config = dict(
    num_hidden_layers=10,
    hidden_size=160,
    num_attention_heads=5,
    num_key_value_heads=5,
    head_dim=32,
    intermediate_size=640,
    vocab_size=4096,
    hidden_act='tanh_gelu',
    norm='layernorm',
    norm_place='pre',
    norm_eps=1e-05,
    positions='learned',
    qk_norm=False,
    attn_scale=0.177,
    bias='all',
    tie_word_embeddings=True,
    parallel_block=True,
    init='trunc',
    init_std_qkv=0.0601,
    init_std_o=0.0134,
    init_std_up=0.0601,
    init_std_down=0.00672,
    optimizer='muon_variant',
    learning_rate=0.00896,
    lr_mult_o=4.0,
    beta1=0.95,
    lr_head=0.00527,
    max_grad_norm=1.0,
    warmup_steps=200,
    schedule='wsd',
    decay_fraction=1.0,
    decay_shape='linear',
    final_lr_fraction=0.05,
    batch_tokens=16384,
    max_seq_len=1024,
    doc_mask=True,
    train_tokens=109400000,
    max_steps=6678,
    dataset='wikipedia_en',
)
MLP neurons of a small language model. Each row is named by its layer, matrix (up: input weights) and neuron, and shows model dimensions 64-159. Each number is 128 + 24 x the weight over its row's rms, rounded and kept within 0 to 255. Numbers have three digits each.
After each neuron's rows, "fires on" lists the tokens most often at its 100 highest values on Wikipedia text that the model never trained on. A number after a token or word is its count.

L5.up573:120151136113144138165097118148143137126165157132113122147092099110091132134118149157110139146176101124126114147123113125085112170130107136181171126128166108154114099141127118088134147137120127122180106100128207146124162105134154108093090131132095122118100152131108159123129115143131089131
fires on: " s" 23, " Car" 12, " sh" 8, " car" 7, " le" 6

L3.up407:087159103098101140125140085117072087139132150126099107128133105126143129132123165123131113127187149130155187108128179113126142137118142160162177101114120141132146147111148156129137135198166144099118135102160148135183124128138130159138073129163120128146155125124125111097143111150141133121
fires on: "I" 29, " dep" 20, " high" 14, "ú" 6, "atural" 6, "á" 5

L5.up72:121134141105116147158154070158114111055140148127123152160128106140102111088113120089136125121146120114121106121108136151142091148121182095087135138135114115123127114122121092106121087170122170112133129113101135168136099142141093116154136134096152146089169132081180111097097142137153126107
fires on: "'" 15, "til" 9, "iss" 8, "ed" 7, "ess" 6, " Miss" 5

L3.up611:105106123121122171121150138157113144140110150113135124144164120138115108091134134174121123176117103102106112173164134121137115115090132122121097117124158113142146125122135145133102124104138113135134128078137148151124125118157158167115068158182096136101137132126066198126106165091121155116
fires on: "é" 43, "ab" 14, "á" 12, " March" 6, " comm" 5

L3.up245:101142129086119150135113156129146160121140139131104125153124111125151104120109118168165156121103152107135142129150130082093148143090104139091100124137139120130141140118115086164111179108139137100120154121124088144113128126098105092104160157111137183087111101165154142130135164104141145137
fires on: " reg" 14, " political" 13, " iss" 13, "ag" 11, "rug" 5

L3.up511:164124097119098136151117155115124151154138121160041141162128110135145116165129106101126138153104145145149108132126118127120139153095121144142129121113091117138089097083124140137118134161130149101103135146120130125123080143169131142134146126114153147087133157131162065173120107111116121130
fires on: " ro" 18, " cent" 9, " occ" 8, " achie" 6, " intro" 6, " followed" 5

L6.up580:117091144128102103144121145111156145159158187121128135131162109109121122141121159126133150127122156135144135105082179097102129134159124155177127108077108108103131116157152191116126136155133146114141117164111148075114150130134130131120167149140108123115118132126158097145111101122106122103
fires on: " f" 70, " high" 22

L3.up573:132126087161094144108121151124116169179145160144149132123143137139134150087103120165106123086131187104131103159121124163131116116149137130091093100175122117137137162111126130124171116109119136104150106159096138151145110073129113109112107088193177145134128120149195138152141106137145176117
fires on: " imp" 11, " var" 11, " der" 9, " La" 8, " zone" 7, " Order" 6

L3.up159:144118125095110208110116153145114137113125119133114122204100148099103159140141134120146150165146073147140098143142077108100142167126129164114123127103114106114127121093122151148112099102133118119138109168109142130116101138131112122125130125122154140139079064097117117147131122134139166122
fires on: "ri" 52, " Co" 17, " Bro" 13, " co" 10

L3.up128:090132144162100152122116117101086145101109090119162118134136150112132124109142171119134105137152154118146101110098106137113130202108138071129125186108102109113139098162112158123142089096141163125121154165118180104157155159139141182133129116124065153119112090111131113148115128115120100126
fires on: " or" 19, " El" 16, " al" 9, "yl" 8, " bel" 6, " my" 5

L3.up171:127159092158141120115150130167150161123138115091079141106142140126127117150157149185143084118071146133138089118104138125121084116082151104128115109095130113123144156156121108102111130107130120136115162116129161168149112078143101128085104144105116132125102110122172141160153106139146098107
fires on: " ab" 17, " Ab" 14, " cr" 12, " foc" 9, " reb" 9

L5.up159:160140138165144127129115120150121135123121103126108122050101112120132118110157138156138112148127127131112152132154141118132162133114133107129154160141133134139118150099133099160123086147141155162126149134174099108119178147121122136117159124133124150088096119119138118141093119194077163172
fires on: " a" 65, " the" 11, "," 10, "The" 5

L6.up285:101098141121123124126099176153096120169141149106121143066175125098121119113117139156123151133147104135168121126080132150138118138115144126138099106106118141176121090138101147145129157147129143122151158186101143139091111116101147119092102168131066101133106166171116107187159126135103091131
fires on: "0" 26, "irl" 8, "f" 7, "ing" 7, "h" 6

L6.up254:129150116140133106177108121129129094115146113101149121087122126109147136125134181163119142137159101102130145128114147112137101099118120096100138149122085146142128103113161142105121147085133138141169159087159145133160107106062087143151124128122097092154096126127128171125112104135164137173
fires on: "ig" 18, " William" 13, " she" 8, "ib" 7, "is" 6

L3.up405:120116084099145114087109120122184106131124117134093125090127152127139135085076129140126196105096116114150141166163144114132128097104099170111143084123143107141160170097132085110137139131114136132154131122171097122158134125162110110141109124132078155148132133138125100128125112175111167108
fires on: " an" 29, " g" 20, " ad" 11, " Candidate" 11, " working" 6, " en" 5

L5.up474:151124177154063128176121130148141130145078126128128127132104117125088103138097122101135139139105125142096105171090121110127122135135145119147175100128132135105112153143124158127082133134078176133129130147135148129127137146176143139146123130109131179141121128100148134156126081145162149077
fires on: " to" 43, " s" 21, " w" 8, " re" 8, " by" 4, " under" 4

L6.up145:079133175164127121140142106106161095107136152140113113147125123082095105126151079160102106094098159142152150119080132114125185103079162126155160127133142114135108130116139111132144140137135134095135149144118177146121133142113142143142121203111124124112123158148100129091171137181128088102
fires on: "ac" 21, "|---|---|---|---|---|---|" 10, "af" 10, "|---|---|---|---" 8, "|---|---|---|---|---|" 6

L3.up169:126100131158134114167127139151129116097129147151128124078165137127114154128148135144152086123137109103091146143103092104123168131093108161118138128102095169147174138125102129140138141097090158144114112113196144132124135143157150103147136147144080185119105151083126121165138143133136122150
fires on: " a" 29, " w" 25, " t" 9, " n" 8, " to" 7, " f" 5